config.toml
num_hidden_layers = 8
num_attention_heads = 4
intermediate_size = 896
positions = "rope"
attn_scale = 0.125
bias = "none"
init = "uniform"
init_std_o = 0.0109
learning_rate = 0.000726
beta1 = 0.9
lr_head = 0.00332
warmup_steps = 385
schedule = "wsd"
z_loss = 1e-05
MLP neurons of a small language model. Each row is named by its layer, matrix (up: input weights) and neuron, and shows model dimensions 128-223. Each number is 500 + 50 x the weight over its row's rms, rounded and kept within 0 to 999. Numbers have three digits each.
A block is one neuron, or neurons of one layer that tend to fire together. Before each block is what it responds to, as a language model described it from the Wikipedia text at the highest values.

The second word piece right after a lone single-letter first token (often P or T), as in P|edro, P|ost, T|uscany, p|eninsula.
L2.up22:547511516605441472548410558567544481511451519510433486504445527485494565446536566513572526572517478464422488513600502521465474522575508541540412454467631522533527464538557456594476383622532441548504530529369545416500529457402442527549442452426505485421539391455493489505498490480469514486
L2.up252:492503587548526570550484438469572493429433496391493502534440461492567540483517572538509538497525476580502410460508474498451417489450515580509395441489529492516443464476525533515504525580512422522566629457511439500542481604399541504505461560421440519469494486515495482454496502502517556413
L2.up274:557479424556431518505442484471472431581503509478568554540468473583537521510545463487403547526571484468523522540529506486477450514515406483508468477502566616517530459579532572510593516487499512571551451531409534458529383519452493494560476483455464422452490531515482514406496472604533508465
L2.up319:565484499543416451490447486429573493497492499507496514507508491473536566461500401428428436529454462423480466521601482581508478527467539533473599453322546510534404478428537572522526607458485544552586525488493524482491484460453506475565480534380520584455552499548518584475599440566426505528
L2.up422:451589567510489423497487606593568558500431433444566510427432453500524557521535519430522491405474505510490498486499486385512537421494449519391521501519490552426428479440478625483442471533438556511544533466428625503460511568454509505494522487470443471536595422549488457409627501581469487493
L2.up573:469428548549452482534461481471484449507465532560580500477483395503527475370532507459462486452666461467438524528465531484491458563500529484523432447457507592502478512584457506473384452540461465565599611478555529449514518555428422478512535526500557417520510424515464490506536521626460575497
L2.up806:507477483434562477492412549492473394439474458468455523613473418484505542398541539517553454445520526549436547571506438581513496541513476507553544452434515518506449483437504562472572405588563424509512557408469504477482441549411445548479413556543548416414508594502507483448449531493435464477
L2.up891:573498542517449435593396585529591525439490492455491413453430434560607586484589489442480437506490533582533511543507513560435505506486550555503533524522522491556399452468439586567601473540478502489589539466487563457484464475450472418534459522456559515407487514488535476411510539488433433456

The second word fragment of a word split right after a starting s or S, e.g. S-ust-ainability, S-old-ier, s-w-imming, S-al-vator.
L5.up110:541569557539435414496452507557531478545442394516583557349449429453499480398557488529393492485519421522400498563559434537509499462502485440432341454447547513473430507514569545509431548510551586543513519552462461543511502528470521452531479462387412444548545478539575551474509546563457480545
L5.up163:393490519478424644534457468464505532508520445474380475492525505437512475576500452588509513520506508620568590490514551488554472510458589444517542563350515496504476468526520506506517461476493432545519539537410518610426407468468625431508514456536562520491419546474476448453484464539480593482
L5.up238:503543552445452466499478429562512412573492550621502478473490473445417457461520456478478560635523557551505478497590555530575506521513490472502532493545568531446496479605489545489551561532484537546493573406497556548403445598480469579564476517452593547597487466478561469406561477482450630477
L5.up301:582572503451466495568459570481506511537495476504534510404451416616489537415514503576492582395542611516550371408540444528487426497510518445466460490498483525517521502449487522519542627517467476567556563527472468438441523596490510448565489528505574505554459514591592577535518525518370439545
L5.up364:611389434428433408512411498484508524532505554515458524518450540536429542504516509591450451502517449506472482472445479522574477485531512430439552545473506515568451469517490496420580561523514476432461528511531546552580507539506462509611527503409523503535439483552608511500385556485443531546
L5.up373:532590432406533465425489479572539549475481456471435517508470450432626388500501506588545487531500406529610454399423502527508593470456507459505433450529524416492564461533416540496424550598518524495590530563443579532435558472467576531618526480473527554627479521546508557493528489468479469456
L5.up439:556497510448533444585501542561504481582541480490542585535471490540412499489530479466447600509513460529568493588505483512614493552542469360501543471548520524528388491497516482499622449417557448570512608517544536526466486572425519472485465531455461471444479489513565463451477435519395483482
L5.up493:505432397426541434525564497636596481506476489507488486490469444411470418491497438488474473456546390608511476551472545548605498489435557509406502542569499500464577474555559534593589558480532504397524530497450419377447524576484513455560546470407538547432461460508555501455443410428482478521

Fires on the indefinite article a, an, or A before a noun phrase in biographical prose, such as after a pause, had a reputation, an average; weaker on word-initial A/an pieces.
L4.up494:491450464495431469432528539615553410518516517525561568448432522496502473542569450547502424529540509452548594587373465493544447556530558483435508436481518542491538524524545543512501579436553573445534603508442501516497432560496577558536519514495610466484552456461462552449516503568403419429

Words that open a subordinate or relative clause, strongest on sentence-initial While, Although, When, As, and also after commas (", which", ", who", ", where").
L5.up119:519499488478473535510502534531570459499519613609484440422484545551468555466570483512439472520558507425450533561447428429617483476450568472616564512502579548497459431445476521519614471529562532460501540505508536483527488513474468482539570552513532548473453536523517513475464486507505474525
L5.up152:497516514508495432514506470472527537554522499527567544440484521453477490461558505500473548504515506474543584600521481468545434471478579443575480536449619577524558524510521515494545525460494527491515462535463566520570496440483513492518534611479486498513562427486458484406456485456421468540
L5.up296:491471566453529501466463478425510579512376477490394508489406448497526520490550547534466426462529512524532501570578510439531411567498485562471493559489637505528491446415483514555492507512549544571507535523490522517566525530479570504487502480490496499487558454457539484489390500618443462457
L5.up475:522470512504496538478489474563458551466519518496451502503475556447550485429615482484609542480503566415460523530457430548551490487456584441543526507518553467461510539436501539480514455545488524472492532441570523474511476551444482433528416453501530471449588487457492541472471418567445412507
L5.up634:513542485547373494462437544621511565496369518535538482483562454506498501533629528458476513530521540526577583532474554492504492554462513476530516529416557482505528512553409574452521527511505551549512445504482570545445540552444611457488561476421467555537490553505567543485494500547430480404
L5.up690:573512523530454453424409508536401522524545510534527519438507537475515549430643444474458446522563508426454488506497503479420523563490470489479466465464491489560612470475515586530556540493456533534455460415544530472482585501539513539509536554359540495546456449553578479488555477503420392470
L5.up828:481483547617432523541497482463487545487509533540451497393550489469534529480612499487373494431623496498469533533431442554494436467519593486535617576482594429536505400449478443504524565498505568529472522536551538523545465526479454443499514478542501494521514463507501491513478512492481412465
L5.up867:640449406604443450591497521575525530507540568556479531507536545455549555477603528513443463533485499468492578465522462460499419395482508475617500457469509476487534496529426555476585560478550535559542522437461511543491589472429550450515432565421434554591559488599511480506521492461367496534

Short word-piece tokens that directly follow a word's lone first letter or two, mostly after p/P or m, e.g. p-ri-or, p-ri-ze, fl-o-or, P-op-ulation.
L5.up179:507481559364478537474480520554562558442507623469425479456434455524362478522551382472497484530502559521511516520461522447580404512454512462518554550430532530419505415500471522473452546483542564533492390455507419478512530482435495437533476508493503480613519432509552440447618478461492490566
L5.up371:510375409486587563539467448416498568557572425472448437576504521428575535517526479485503460578462419512584590566417570464408515503477562486474469562426501500488480500410446547501515587451504439564554507548471473590499422434505531430537490557453546548471619436530458484559477541587454500463
L5.up418:469478578456484561521475492570611525550498481568535446515471431446532492552502478494494527535511492548596522485513476461485487459422559486489522562469518500505549439503529523479517520532441460546513394445526440526466532492491507525511517498484583481488537473494534599566436543610476461407
L5.up487:576566499511549574540584422434514532541528449458562485473400541534488584530400493420403400506487402515522452521505570446502459560447502482494539475444510534504579495493549529518476410547511565559550556586463497451504561512516546507500515574449519469518502496512453513454537544573425540420
L5.up500:504487503400531506514503546445514427479479525526394468506595466489435507457394536524481531566478433441454531640452532424492518586399536521564620549502586515518499503447449504493536450563508513518514463424521504424458537488457607581496486443452521526567567432531408535503508506590494464564
L5.up676:533544500487567491541439418461576428472582529504493472448509530446454553559365446477489413585511520496389536595538566435450503531451558486396496503405514504533524510439485494510506452509470555533516594505440546586529504490453524555544575508436521581595517574495508532602569524453423541445
L5.up718:563534543527483527431494522497499483533388565523632536526492449461479459473482477436410436518536475424485533532461479475481427560443538569478465521416426462464494537558510531513560480510527510525550414504510538485485435482470491545583529488404554517493537556518479580590524514501484533553
L5.up792:478488580546500525487458516527579498491532609517467474591494479504474473471491498551522516489453463435414493543605472500527485492384565474508450545534632482487533435529539518543547422591476460460518434549523492513517482476403505538522525506495563482554525479485554630469516511471544448456

Final pieces completing a word split into fragments, such as M-ary, bu-ilt, sing-er, and the closing pipe of Wikipedia table header rows.
L4.up218:505505467621487457464476410466539654491497520550489471489532560471566522486449492528525568490380514478504464513559416417500517616489522543555465515436586532507460533532498565551473469471451449548585555439369512529500474508508539483580460561485533476559552459530489582436576502547489488500

Mostly "that" after reporting verbs (reported that, claimed that), plus "first"/"only" before verbs or nouns, and word-starting "th" (third, those).
L2.up66:495500467582464534427432505476499334535459513576500587530412383512518496486500564483519563446496527533498533503438421493504516499418530545460501435541549464524526458444515535485497485428494470509551478420551570506460553459462436422554542479428515470520607516489526523471527515465451643511
L2.up205:508494560565407471417504496541540460579501570592467532485504456545607496507492575496502501433523551552504458556543419467458526491443582450549537474548540400573578413495474515459507535626522526452514463476511481532582490471506484422549526424502434536501572448505464624472536461587458527551
L2.up206:448579352488482553477485480515488484425579550510477525460409565548533451502496537560553519332533569436555516529531433496566545562540476453569521484453587515608553424535497474521507385515493536507540444507516557503452487448435474496503480513418561463500509506516521529492500523546556487462
L2.up244:477516513520397534469460477554419525467515491512543521424461502492545508456603471526486513442535579508508509486473522606475482481486550503488435484492497529508544479548488536487444583465498499531575493517516565497519514548482618559531554441525513457503614387541469428458622553416445428482
L2.up470:353525547592418533495546457513616571482474458511563461480442526432509487517554449515482511415579472484577550498526442507476476482468597484494484471632467597508465409502508569582577533542454511500530581427560406428509496514456484555531510491549523419477474482488477468414619538444464511403
L2.up526:473480426464426527425494476512515406510549471497504493375470449542523536478534458422548494503462511519519594451584517530594479612427541480439488479513496416595598476578504563475516471472539504530535430527466419467404473441483491487511537474572527566572511492524465545472513621479415551461
L2.up602:537500499493412473504476485534531491520435402560533503492519459542597534506449519487533419523500455504480540486555510380465424458413538479564542500535523529550616424496461500501528471531463530524595460550536614498455472524469484548540523390493508498470552525552449469468555393489444519512
L2.up648:383502480483524464505509438523474486491523507548437495411488566427559432526511526544441465482451434575543394420458477443493485512468582415483518476491468552579495521500477558469408472544456512397545477479457483518515494606517518479523547618607497498509545552486589468496509494531514629496

Second or middle pieces of common words split into fragments, such as or in Director, labor, reorganize, us in accused, ur in Current.
L5.up161:464521511518522475469523513551516506442563465559453551519577448407470555458487500536498458434572511544424449536499505519473501497441579472531440382583554508508462560507540576498381560523478488585542460530472512523522555519361506517539480497475393576502519455460442558475554589481563453512
L5.up193:575489515561484509583502541474437598491470549524542528487536388520427479481437512495462461575474515554464462543502492525438494380489531454449542485461572476507472512576627560465540568383460498537573504447500503566418504509450459547536537550464584607516541413541543345492485543576404541454
L5.up224:523526511467499495507529460508571565394423452480492495559539440481407470588607485589495496555544484484417440512487517476474498421490451531493483570519464500535535499495524595546549585571576557459484512491419533442435505493580576415505547493497521582585487486510551437520454512424502480424
L5.up696:484407535529557566463521481593435452541528448508454476515460462606518457498521456485465487450609461553521465516561551528569534511422529465582497554429544600490570473581551564534545557506554595540546421493443529497425534596474523557456530530502543497490593492544559520543562462531526485510
L5.up790:446394511469486484458442481568475496450529494556461587573486446542549478444516420557512494466560503526477404554464431501575499447558526573441458456539540599525490524609509571503457620562563442506425500452499477564467443527498423536490501478483586493485419448524548487579538463547505533614
L5.up827:404504475459589493423531439558481460520519462477391571566415470449427503479505430419545471438556465569456514533474539573453468522540555457441498530516581502584551491563654454415512456541505528448576424499438556561537491534536473481510494538563455448479487443494529512527512511551597497367
L5.up837:548554482582486390430492497489494522490496453568429555508497430422549499534474467414468388462479457493479564505527434529527493487513491467489493394537497573516518494614583520490564600488534464536516533565409583456433416532450529527509451585379529510472459472585517515513485449534431543572
L5.up878:510492470419459518397518549497435400479497621439506589535572524500515433436479525474535472475519435530531600516487523562427456477591533426513512477565536516566460485516568565465441534505540531504484580482495557443438523513549597491529549539477439513485538546564526531544379486508479454462

Final suffix pieces that complete a word split into subword tokens, mostly role and person nouns such as secret-ary, guitar-ist, sing-er, cap-tain, plus others like bro-ther and whe-ther.
L2.up346:492508480466467571451421482579514497452454428496555603455463461485551468458438492493434437483502458491486476566494469450503443514560540613458592434492464552539495515452559515595512521525354582546532459436516531509453533557506403476534453556520513500441555443498460472490498483496424543615
L2.up387:456519576473467540584481415460497587392458549473505556440463563479571429490463449475500515548440437461400408560445610458489511491435454491404584485439524495562429490464479635486595417576501588482462508531457544476511512409526528501506524506504528563587461545525490407501555464568451447543
L2.up612:432511622481460467532520487550431480451478407570504538494505552557452538542542522544509449394526445526445402465489507492454528557401502492497424454427457459464466444525556602480408609407459591486435472548561496512437512470505473533570516483520446413442533451578532498572534550408439512557
L2.up649:513458489544454436481464395476495412549498525528489613500513391491568550433486468494508616553525431495485420563448458579463448515468472557439450485500494592510582475535501534551591503560472484460529524483453506525465541525571520502560508439530491450475600455505535514473417500521444602522
L2.up793:489484469581449521495459494535484529497553490495553574413518511475385565424445508460497456494502413507478480502530451432556544590463482485532447413489454515531488384438497558513479553484490553565532476432456562543473533493418433484524496530462495551434463517515577499460550471506425534614
L2.up794:487447516581569493554436543569453447526576429482518494530506450520486483429528417452465460501503445455496469504516491581551468495415528512468492494497455539549511389473556468556519467477446391526497445511510410496425504511539487491471480561559442487433492457535496448495464599517465438557
L2.up848:523452471516498439455454558576510468442583434501525579519463512508483522494395370469407469517504506500486496525507455444443445549472537555527480407485499564543492472569530538491529551431553468554589541461427448490470472451504456450575469548515497522516605514528545441432479484455451474603
L2.up852:471479469503460409521515557594475583471482441559519555440465558484556471536534496429458518456523460496492401561500517519457475557486566455429451487475524503476499469506531509421445584472453488519514465485519472561420544553483562447571574471578509389587589463467517413419452566482406518542

Short vowel pieces, often "a", that form a word's second token right after a one- or two-letter opening, as in Cl-a-ude, S-a-igon, st-a-ff.
L5.up95:429501523618564462568474492541530569517613466495467487621423457406441542495372502499557477489591453583530589538609601495489519508472578540509513412537491525509520525506456569512605614636489552470473477470444484523513464439472539551535479523396428544509491485544440518523499431467502520436
L5.up96:447455506543535410532490438556551496548521458525409456536500463460490402542448550513504493499491440536613509451562508523482447412499534557486505454465476543595407454519489520526530444505581353480554514518422567609539420516405554540487502493455503494434554520493534470586480492598451582475
L5.up136:444447518564573582447546419539476487532500404481498513528513522450569451365448479535521487477523457442496534467537503503593472522467544462606517485501515457565587437501538486495516477551520566587591440493538458458452477486409557492555461642408527523584450484481525526528420571542532587513
L5.up185:478510554533487513569535518581495537444499413508462508523507474421476445477527468522573516440457431496497473514421487391528496521419551543538484407531504426557546534446541519574568518470436569499546425505475451563570494418371543554464527540434472493420474473507497478530428507545481494421
L5.up282:404444645559536435467567412561532515451568384466485481493469575449516496452489425505542479461652496488451529503440539402499527492442547457497469500522538563499563437529438492465534512515521518499589425448541499428447473476465471553527505546449464464472458513495521503557451494467518496458
L5.up325:490589465534544458529553532521476463537606518466563495613494493506422419473394525498471618402582478479579494503517465535587555565524462494507558436454443527541544449528400500492531512463480458517502484546538451495470404485431531537514416580518501445464440511528481514523480539515497495526
L5.up366:448433563414533460562462577587372413580519512516470511386405420450398489520515516534512541457555517466454514429457495477457504521470528546529554383595452474540454441584468520507453434486427464512523506554569562486455509495414498518522526571469513483555541487638541464544421484481464428561
L5.up799:475445535491575406535503471561520534533599479401558544549457546578415454441422501481508525435523483497621481455527496614472493607520553512529564501476453502514523514568540513485560489516470511517562459401481557532539373466486394534565429608429489538479459438502487536524525404451477534447

En dashes between numbers in sports scores, records and ranges (4–6, 3–0, 46–49 kg), plus mid-word pieces right after a lone first letter (s-ack-ed, v-ess-el, N-ot).
L2.up190:491566511508451535493557377544479518460458448526561505518520534415430542560538474459468467547461520484412447594435441547479587459560450474530390545493483578474470519392541555577494576438520444512467482578395445495507430514429445507486447579467494557431488498421556520508495472611446454518
L2.up363:506444410545519556492424451526366436584573515553502585516453512523494503475602519443411547487469548550532553562457482440507427545493491469478559436516532488507440502556511546468581460485495540583511512514503429481484427492479380449506581518488489470427451502415567521501571481483390590483
L2.up418:556521532523498465446450430542523502456506458521432515528483508511494432430588518545429525532465487479540519552466463601451495579580534516524490406491508487495526445487476553498571514464572429581521556563560509453452438464449495401501448487492485493564563402492525426448493523624442528495
L2.up479:571571520560431531481509525575436502533469520512461491490550462443541466553538467499563431508436527479545511532434533551473499579544492544573484544402508542449478408504479525450537563468535473534465502484405474404475455523480503493500597510447492530464425449600540416499534519522446475561
L2.up512:566417571526463540427380445583552479584466457568493531488513482446447552445500434514474543518539469578508551448438510458441513572495476506458434565502538553516453484440550567520541494608505450527486664453531544453465490443470529467539493492443536523468607383517453469537474527568433458490
L2.up737:574498444507416424453523498601444463506420550513503485519452442565454431556550515510447516476395479517478433564511434524438467546507538429466600514509428625482489467461617581496565581467448446594541613593514532469445501444431376384553476527452528552517473477497577501547527538518441480511
L2.up741:457554506497447490556452442572561521586400495545503460456429512588556538436492594435527522483478562480546524532514476578476481544521509590466508465486546519527541507545446441538464492598456544541587461495500529439439427534396477516475458523493523533533484424571483488427598468520440596505
L2.up746:509501518549461532473503453507385448462495469476488485449399453527332611413485471452434496511482506556491487543506431482488467517533440508539436472494531548469467465528565590474503545524418516523438602534509598433380481533507513481553495479501485431559477467485567384464557602437463550546

The article " a" opening a new noun phrase after commas, time phrases or prepositions (",' a' claim", "for a final vote"); also word-initial fragments like a|vailable, a|uthored, ir|resolute.
L2.up125:500420452459570512517419468557427450563480480485476522475447485579511485509493534457403497448548514499548582496384473458494434500500483453542540508485548505479461511559490545510593476598504553453520560537544533552510450471487457541542471389457539493407542510388494437529522470587539507530
L2.up295:436524544472553535417474556576503483598544512474448498550517561502538521420476424496415496405605517530585508473537466470464382532513511477510595484563431555436473499460520529477566489505478543540573556491500494449466425537488451544527447481547497532427546509559444524532536527547465519450
L2.up306:437586528424520491456509574557513528525516431463538480533496495603480453410511496466524473472607455546481506506433453610543455499480541466538494501482559481473577520509547515546546449486483543533480449474589514468491452541522479474547469539451504511448432561578462523479533523462443537487
L2.up420:547472544400454538399427565487513584599609564504495504479500559635502480499537470501441492526561493482551534482536421480531448553460538506406524500540537421511380525505513516456529566481503477440535441511445407524477540547447502569573481493529489493387448473509539552508564462565440451526
L2.up619:386525451532561490454461544592536534492539549523434638500513486532544502510522493539418499554579532498536538463459357442542434508564592425597502468540461475516427508556604460493523526464486471467534571511442462497564447539465494450510524480570551559429492443414497588496426471658507503473
L2.up732:446510515450471543543425521529548464564495491568534554575479507565470522469444487544472411598515508540494524463495464539544464511385526455521519427492504521560580528480507523444393544503493584481483530513514467565483496495435575483524514538480487512477529464525433521379544511492422555588
L2.up734:512443508475524533510447517605528502485356469548594479493435443579492530499581554465460518525497509520504560464461452401490462492453492538461474493491598561482545493471421522580560515557429526431458501459482473453484451529502438415482468518503586506367453478472560541473560502468490479520
L2.up865:515515505438519507521539581452464481558417396432499451528517531454504464399464473464535415479533364520534565474536469522552469626461492432457548441529488539595518506464548582525560502497545440562497476552528496498544418507490527470530474446437466538448558526445512462484515578447490548422

Discourse connectives that open a new clause in narrative prose, strongest on "However," at sentence start, also which, that, but, This, also.
L4.up73:548415492522473541473381561548524540574484512546474510426443524559501594426589488466464485516541420526454552423626495525554530583449521459519524527509542542567528470436525549494582481463392521525448483462403554598529544454495501487545519561491532501487633428539514434543498440549446512454

Final letters of capitalized acronyms and country codes in tables or parentheses, such as HU(N), CA(N), PAV(N), RS(A), and also period-plus-blank-line paragraph breaks.
L2.up130:529526515512378512454509569461523592429515484496479456437519496521422495430446399496508398495459522531531574512609489435435581605455416494510547476455506487510473409468553556510599563534424508602434504413483530432446490575481481491541524470452553389551523556488528461455517570397485531535
L2.up152:497613469432489538540499571456383501500464366448556512493452568496466454507582439552546393507525504546513529540493508545525550575544441448526598472367559494523409383588522513545467528503469487539370505570466458511469478517480590509496561475423458406470509540476495425468538505472533511506
L2.up176:575553522460520614530632576454514537565513483477431538545480472542434478523424439562500397470491544495450562535523464462511565511468484568531521446390499451442517491487517524569506466429502482557431447460464586464493482584466511465506530562404578474443510486562530402461480463485433556560
L2.up343:408477452551523503459506506552527498567494559524493544462451470506433389455473510462515398469482465570518580504520491453561523482368568422487523429522475505586537436469492518524510520445501483566615525389378517474412463552379521459575477554365513423494483538458616464454410484439437568505
L2.up396:502489448441464516492578640533491533408480447509562458529486477576419432475495510535488419525472517565471570567559549537448462524481501469523586527441432453524493440559572481491433483498404406590522493507523547445415519536504438516504543518438483428526507451441553385494566558485535501520
L2.up416:454465516490408493523612478541464506524539453450523485365472434588401499490518528533576408539437533551407488526483547495492504494448423456462490449483525532546472476537504514586572472510433601514395516487431571502434548626512536488558608431475498472513522499460526504514564513387499524564
L2.up690:495527496513623495564502412434558503587426519604498447458464574484533491559504515489494385557548529530567523519516439419489539542439503448451506512424581573516587413505491486521540529436458443507536455393470447550432484439428476500527510464479537476451497529555590529591436532476453556449
L2.up840:471559445434446538602600481432539564529513472447530521465467582491486419439441520460568376539419456540583582530527505436564479572395439430504545539404590540517493402527509538550572480551474539497393508485495544506520523508454570551570516511473496461454514620447518551487592484441483592526

Second word-piece inside words split after P/Pat, mostly "ri" as in Prize, Patriots, patriotic; also pieces like Piraeus, post-, Pacific, final year digits.
L4.up424:516486398504526440460519531437565499447401524469555478529485443473431432484480416544559447493474415435583545549512564402488453500503473523474481434520599420516521440522485600534588456541499515531573531538526440440461518515438566542545521558374580438499577493522474477422490505505456528505

Final pieces of capitalized acronyms and the closing quote or parenthesis after them, e.g. the N of ISSN, (ARIA), "WSM".
L5.up141:515528429539407497563516480511518569536527469413474474480492519509416356486533504479572390503471546552427591520513565535527478532487428536503530488444542524571475433482447566496519419562487559442364476547415449518500513551525481474493550546413559487599526541504486432432477484494499512528
L5.up316:414481403561452529538471455441497533443458374478411458475520570515447479533535433480448473430493519572449482516496496455532555535392458509492518507466492562582523455548387595518504540546454468449442603523416456537491519459515629503428560527438597461509549507499588464536565465458499537487
L5.up394:554526465411514520541508548597572529519493453524501550425481501539451447476600432449517459487426440547471476578487587412597528520467525495494623516525474428552576462479448481533505533597464529419445495507410547479573506536494565565534565423470468491604461464527466457494577556487446465507
L5.up404:604562523544506526544507473476605585494490478425471581511508458532515360528501448416568459519478441538535520550536515493629452544512512479559526503510451522534585445472457519563584542435445553463525410494428374526496463457454492504527500525532514416544560481481476398506506496570535562414
L5.up434:468457491630435447574565449543520569569524448560409490466477623495494543402491471467572450507457473556557510462555493423514460555455492527455556429389440537610507423520533469512470458506420533512483459497522457531522499579492552486449577568468520575545529525483497405496491538573463533525
L5.up756:492512468481429525450466475462463441491458437449460485552479462512476501586533473454495442457502478574546479502534458471468529543479524348533464537424571526490486504499398517496465483503592551462417479517482453509486522559428447469551523477427543469529513503503561387480468515553413478478
L5.up787:551440455508520527520476462517432536517528397492531593464539455442422443446608443557523494490523554569487500485577435539593524577484476466532636552582511472520448506486533497465568474492488569561448490444435465472459499515555561575450502466431569447545531500603520498457514606512458469499
L5.up835:501531468387353464542470578475472533515475565448486514500523466573447455492550473420457523517486404535572492503568498488515385584583492477518595449494557578508467382481378577558521554538478516458461493549541579484607469512449574507510507484447530417539504536558534459435448605506449491579

Word pieces inside a split word, such as inc in provincial, ief in relief or chief, and v in conviction, plus dashes, slashes and braces in tables and math.
L4.up28:504522399479509505515525546551604538458466439533512504554471480427508465518533376520500469528495484524557521483590506512520522520437515470527493455471491513504470430533499535510572466544506388467505527509433474517451396573449551526511501550443529540459589412576455456445454558529484532432